Weights of a small transformer language model: RMSNorm before each block.
MLP neurons of a small language model. Each row is named by its layer, matrix (gate and up: input weights) and neuron, and shows model dimensions 48-303. Each number is 500 + 50 x the weight over its row's rms, rounded and kept within 0 to 999. Numbers have three digits each. A neuron's up and down rows have the sign that makes its largest values positive.
Before each neuron's rows, "fires in" lists the words (lower case) most often at its 100 highest values on Wikipedia text that the model never trained on.

fires in: "it", "to", "the", "this"
L8.gate864:461389514542489587500442484371504427465511450470507540487436495500446491534499507455531478515470459518506466514399500514486470445611487548530465413458502374546449546591567508485496467506455429511522448515476474456509565414516468523527515581463512463498528518472522516508488364427442514543575463463539503500466420515576549513497421605552490472533516477504546446502500509507504551544419487471452512471533496382450449489424485434605507556537554495460537529515505583589492510507434547379462565417585498498462440582440410614492538484522551428510427566504453424451480544513483407452538604464467580492476408461488533564469496564523550545545433425489438548484516469557509481459503535519606457448502541492521494523584583593467486406530493449506473626590387470517585488512539512
L8.up864:433551475569518502536435498479406443509430485520555489572522548611498486532469584461539482633501535442517452500567559557522453492478480595490542460373475420450422554514548536486498540450524466458386452460511494534522555461511448536451437505528485495432558455527485512519440513417494469433532508575442532600563556559511444488522507591567477518509573468518505480484628505403510515523492453519442468531501474509514550478543457528599541479552546450523453481477568542547531445570435497374420501456470509477454477431548490531507552439456482539516459580534434499556486602396481440430474488451513429466539406490473405440521398465466512547451534554508445493571477494579468506474460544472571427498485492486456494573479501508460565457591523570578490449518446492516525448527551495

fires in: "of", "first", "last", "the"
L9.gate566:523508463509533502610512482521464551447632534472449513466502526572579452487525515561503563447527424536522599520521459564509523543544510493457489455478485525541465525465487476555506505540470582468503499475504469515508460478514463488503547523510548467521435474498493536557482501512355510466485461580499514522448559535474424475649458582494576441533473462383500441579475402570502458460392479525490574463408528571470517404462456508484539504452472572471537406468460515555500598591500567545515522424469565557470540503479449484440545487601436511498551488487579624486486478500448531495450383435552484444540549478498445472466423445495533479542566482501566445502502460451593572533441430535501562424496437480491464452560498555475564444432513472486482571517577484525494503568559515
L9.up566:530486495492500564503576536484544542587602442456422544484506449393502485513459442499414559470520560544515466457470445466495494511514477423459580453475468474539544484490557509453469499573502544593434505595638572516434514511527480512600535552513564490393488432488545449524524477479496623454493477512487478482528545517390463483463521582543651494489416582396527488403511450431478379496518487543586511559466474522554514388472475545462526498514470363513500611534461534488423477540419550466566555544458433501505589583470544523554509506590527439510480520410523560489490490472497505446426522481469488437512493469504537433521410445437453503577443441519557525429499459508543489484506510543478470489491500550498416439479495596481468490381519468590526486470502544534479466462446514

fires in: "and", "however", "but", "while", "although", "since"
L6.gate194:525521345448536499615457454528556458516525431511537407523493485549395465476510410526504400648433543434490470481511606608528461550508520452474487511482488472494457527473499467500487424532495526529549475498535513502518434480524531518487617510503503502409608399462507419510491512555456407439415495485473581567480551329544430493498472505521525533540492504503541501486501504462548422537473508551412541465509477564489416515605543486422542533495478476453592641398491439487438588494478524507512566527525530561544434538523556478513478500465482557494530427498466472408418589427469520487536525479451528514486471460421564520487498526550526583502527562520578565504514593527363447471514474476493527478507498629477482422507437521407610430416490416530504498454436516545440450469493525
L6.up194:556506538619484530505481507515486504528488481542496587529534533507502488487445548523609510492514497467515466553408451516499537390439617577483489529556538522519460544484514384585515501526515543503515505463468568548387485516540401490558597491427489531395514540499433506516477550577544427489440548597449472590443549478479485595506506577467552654496482568496472550473531526547512497474399504496546524532455541430515394455546491489467575524361534450436470488498514504482458505477428443469523525483556538449498521455447550420523586416477462445501524474604516603526377556442491486467447615496590465490542476536517533521549497582522508504457533519428440527485532434535498445533526447593458394656458510451522416497553524518502558532544523524556509426485473487517409371503481520

fires in: "of"
L8.gate192:495489566532484440436510523501480446519513626518498482504567542560511455553441504608567536464486561469514614469565502455456409418561462555491580533486549480604506530457499453532499473478471579567506554528478428516475544504342525462483562450416437526478484588392469541522493535509496556475509560479503529458528573562510446529558450523610518586447477436467514612527527501550507495455527516445533567561487539431490554469509524554476464467519612566593487530519556549477469553446596615432548553550531471454519444494535463549581503601478531427454371493414535530473453455481550468518443460599499562398530497483543479462568532488557484545509527405483439407539462449607538496526463521534480426465494439457533599550603483381587464518517471485466522521435497476505474563571515521
L8.up192:568575513497434491447542599528383524511485506572474532545517574552520416541477462488537559466542553484466466581530479512483440529458467512505493434478490522531423415458516499490575556523505561557457589566487566531481477562557454536369532420493494512487500497411564648534519574484505479450463548463510483487500516427493445513550446521503482490503586483576490475506549514476593579492499534515531391588464468471481486429411415408551500534550580425486522506446458526525617477419477490508477498550450472441589500446527447513533482572487495537488509416488461561510465549548571443516523490481583484487593548491531465455533468530542528517446554523394381533365416552570508490460513488438478558519471534499540515560502517452488528492474531610481358580421482365559449454558455410

fires in: "of", "wattal", "wodeyar"
L10.gate554:553578507545565446595535484461463579514488438459480421510557448533576547419482419492568432461506423519527460540514548550499572549526515526492500502440570429562512565535495554555495453544603468495517504474488452525484572437524529534491528489522615516568520532538435458559503433529453567517486445571568482548450533525469516585507534534546551481433477559479486375478558489536537486490545476505528511533456514500576465520536476442520579520476507508549524535448459523473488632534418376506526478510517499569527506495494491582459492533527526428439535555497540576382468487460518505517534498617533528453500528446487489441483410496568473576485537482407483513586372395519580475523455476542584513494412512545420459485386491453489499541454549500338483483520521471483502514465495523
L10.up554:529486437562505561532514546433467511510548558548539394477545440430480442478503476503410488534499460502496513507486508533492470490485451413510516572506472537501534466486525528531511413595449561586459567562549522531519547487472430507535576483586514412582512520520473580474476500504415580503490536473445457450544557636492506577590593489495456525454430430488519535502542466579519488437422394454508409508481525526505472462412478489504451472603455597505417498519530463598490537487421432452500441500378424554420528543485461517513527421523615439384569520448559664464551488547459393458515525518588484476476548462457617374540528519391497514486444471562480588463552506476516501539406409567507436500509523568566569460523540467453483501506545561485501494530423510553534439460501554

fires in: "of", "all", "spent"
L9.gate936:587553467514471420526472474520469500528499467475582411455521612516541535473524514525489427527489515519575507553510473528371472558587535522451521538483520591445502543492475434458499597603467461470553428490534529470404579501467660486488476582570446545545502434440543493471512515476543509443566466540513465573468528550535436510442528521493561509517494511453558522633444436543457493499382470530426567438505531533492504416555558512566549440527460528550498509446522534516500463532440485416567486420512470456477573555427499496464543504449487516561560491436546534465455516571574464472371497613469519450539442521517517548503446478459534430515439523484491513435431428473486405462412524444468446494564441493540525479554522473507537509592446482488492439483591505507523464498409466
L9.up936:457577454398421526518553627510453454499570658453556573412552545553424570501451536564417517508632497492499462541569514544508501532448422427473468500557524584518448492517606536462490492479463445491453610584500538561470554533664529527463432498433491594476475446527561520521484538589441509467442560488539434489498454521436508484461449457446548463485533531506453537563464522488547521435465452525540529514564436533517466452409534535501467427503471446506499428521512514406513469468501538488556535436492459607495541461513404485452487461344523494528513537512506532531435530443431528495649450480490475498462509569576495535548443495499502572530462631442522485514448567487578519493409495544541587503443485487394450572592551450494448491501523473420514524443539429525422511484451422

fires in: "of", "or"
L8.gate165:515521540516471473534448534554528524587510518513490479566465442486480583412499433562543543495470408534538443564552431504448450527583522471415462452506565507573502544432530491427486470416548507503466516540539528484479489546505536399511608537611523563471518435482533517503513490500393527427518478516531475465412529498470490513501542461556528521444572456512477474554532539494555534488520470509474537442450480452564532449462509433593616468318508382488419525621466428395535453497524600427436554494461444531459569397515543548495491515511534492509450523451449535482556509548432590453489503514470529537549494498514531493562482459500496511507510468514521582524438490440473497539509449476448497403534468468461513385507525492520531536548479463450540416516500583495561484442451450
L8.up165:508504494459484505462543468502459511583523547618457562361535558457536494430486450521441433486570523481571492510522478451506571447491494386502455466507490513545435525499549454498491490527490442490522491594522632513453455532476423548561462523502477555502426500430474461528588471375495539471500482567553466471539425503459487569465491512476538485569562498526459522502478487497374553476491603579578508568432505558466543510463554499550545494489535508481496535533548501495517539460514462496450513547440559614487608405504498552546553485591549556527618502492498510501462553560446438491458522478592497565517518498441538424459484429474484414516475432424462557524571561513486522555484485576456552483455510451471522485538463533492592467505547523539583381507487453543530499562551536

fires in: "of", "out", "about", "that", "over", "than"
L9.gate337:615468539447563572573393465503453471522466520503464518603554452519433458482446592581526483569398481566531461460529493443533469542561518570570396467456497525492527455459561476514499466535496491486477429588502498521513557545500588403475455509431484502585398500493431453445484516321510498534547522503578480563542498500421518453534557507554482443594437472449489455494572511460531545572454526497536495549495586564473393574421501540503505438523536456500531530398526487452598569513507426460519474519576495445392420483415490466462533421471532531405571546491496446484536467549582552486437482523403474465449534464463480500503580542555510537436484556603484539537485491589464440500503543423513545563404536478488532466548482485513510490548508566414392459472399554478470356517404533
L9.up337:517509497494493483405486480481511406502540552465441505399489499583475622425548502559510520514619593514525492555464443486575555469476446528481507498553478523463591563478520614406474508515489430515522437511527522453451505485506525422548449426523504506493547497531549528484484515520460425465474541456516406525529547463478503526557403484458487636480528473539386556587502543487577516554489486453523516574495500510524495549529419520573531458462468566515529486538458544481547449417492534509554425519406518547503586450510402540384519496510493477525555582485488473541493544502531450422494485491498589465512441466467517483525475469542403462357498546476546556528560541500482451442489513457543543573441474421503505563475534465522497509448547534591559474400499518475558511388435561

fires in: "it", "is", "the", "these"
L6.gate526:479501508493592524468467465567559495662452517506610498496416447386477430510548412469523469547516534450439460526353455525540589537504570444535556416423537509417450533496495567520462451532492444504526521505510390426486527449538469466411434504489419560503567552522460523514484547568551468506554490569419465574529525407515490512463516495529553565523523521523509426515584550501520470564461503421504565494550545456411461466490457536599420433485595505489479573492482535470491518544468449503486488544518436494541458578558501480509563541575492559595483630523569455503411469428491556563547462506480509520552538537429523460610486482574492444468501475521563472456576485522459510504459509501526457498553575541523525600499422549527512475559588446519373443448545512544490437599473521
L6.up526:441497532510603541489463464581505450558451511548458450446418501402408447493511481442562467525538577537480420526446511455539515508497423533488529447508439486508357444489428477517444457481509476438530448520525623535427499510580437546440534502476553596410570483521501452535511481444494547456556496504563495593528535420518508519483452523496454480498490590435445368476569545506420474509447499524490502393545453429367442550426512578484530493533537506445511424544580425493555514504456551499584518457523594460535446438446469547538530572596526472515420611528503524502429532467425433516471439512535530509524492582510569549456417499471505557529567475524531494541542450535437507488533557543483437525451506528544493562554368518446466514496540590537504436476566413518506536474474527

fires in: "was", "were", "are", "is"
L9.gate675:526544518447608557489500484449496529498561510408508501551568560519610571517476480411494548493434486490518475456416509452587434495451507647478490498500510592484478445396552536470479549487524422486492571480533531553518468489527475623452518509484576465466459531494522552534524524573409543497557436505511610577521506505424507466610521542646519469535527541548504497459517511385437501510501514526509436509515503427400524512549396474617494461498496424483508507505551521430544553447523535500499509563390440536428530467487446532411445469514516445533531515502435619483560625444550502428507488481514496504535445480524522496472494495525473450562446611552406488546450494511374463422584494455511482461427445587535571559523471501477490477521530531532465473490491578419512498535497486
L9.up675:478444535461525450430436466523505554563489557494504528509519466503508520499439549504538521547519549491463428513447475493422506549415519510442589468586571387455468502584514478484483502486390586576577461545414570526564464474632483415462474541444462431459476451439477505521449450536441599478524539492619584548492467477574583499390442475458473464503637494507473549402574533579538539365562429509458489444580481482458524546501483445524542489478481456473431456574528623500532528491446480438612504535544473464454477559468505485500469526436504534533529584456441519462467484458567526525504419469474507488498516376453539527573513551519476502471446525432435552524572510553522529479441522512457521445519466482415527433536477499490470489501456544444485422437446573461500504459418534

fires in: "of"
L9.gate870:499551492413504476418516522490456578512494466451460442486477512599523547490513611536354438568499520437543596511488506504458433509559479517488607434496525540548597483569515580518589496401432585528533576485549458440495463564472505427482505470450553484464541490396543451500520487569513422457463464519460439571506568526484475534471480573459475474452523481475483489547522442557486516359542424554485454492464601499537518436466587503509489409459453539534590472490527451496512499498530490501493491498514452494474575587476467383626477578520477457496533503433585446569524470563511517523530441501472523461534547482503483507506571408519498540577518499482568570483442492463548538477478457505470506461536445525556453469509480443454500501493504537422522409483553568389433528519490507
L9.up870:514536505532615429481551548512466607436488506566450478616577599546500500513544530462464445569571450419504447532477493549523530537430474441475549492489461576551507460596474447438534496450462493586470575547489466589469508523597534515482523463453490541466484493430510528437524473467483551428477417500560480537556544513483431540427470458570498453461459513448544524477502563497464450505559525491553554533410541486551522527613480414526519486519520484525488595515491526538444444513494532565498490503478503519465474543505493533441545476450576523508473508532534530457447499480465447461511496468459493532471539491350594479485493691550521378412568636509441507493516510543589466479470498476409540510527493396513500578512419514518559538552537449569454476439588472423496511546407378

fires in: "and", "although", "which", "while"
L6.gate169:495492386393542431513608553469448490391578506445601538522570420449496530358385566490441497511455546488473522482483541512491506495541489561421409488503462518475459557496579433488522480401540525445526537493564544590387483458549529463513515575500401552523551484510466469534514473618566442522402504582475602455535666452520507455516534472536543567452539511452479425507563511510471519511461615506494495596474527570425422482584496532441468491522578474533471561434469456487501587458475523494441549521498516463558480533402539488528491494546478495469463434518495562430434584425515496431444506423492463540459508474495523567493498516623549490517499461531485498514529544432507569441467470469473534487537472574588471455539463515576538434457470546588408482514513524561528463478503533
L6.up169:528546404535459444555533474499491544558487493579530444592435538499483404444476531559514415512480547476519574541478598466489489476538433531468523518533537517513519504493485399544551427495425489537549556455535454552486549465409447487498530515453540502423528489517468440503504485575486457479433508504588337528568485491462463487456476544517495549579433545501590387432478445454481398584505471428454466526489558454462413524578415458415479485438509400536505553424531517503422565526413480325489556506407501463520481461482519451475455443506522444354534402508453582477418611510505476508516615476478605455494410462522531631478569522462482452522455481403553494554530542524517527563479573535484596537472427437496502463481533478485488463541514517478514448517508578514495413583452556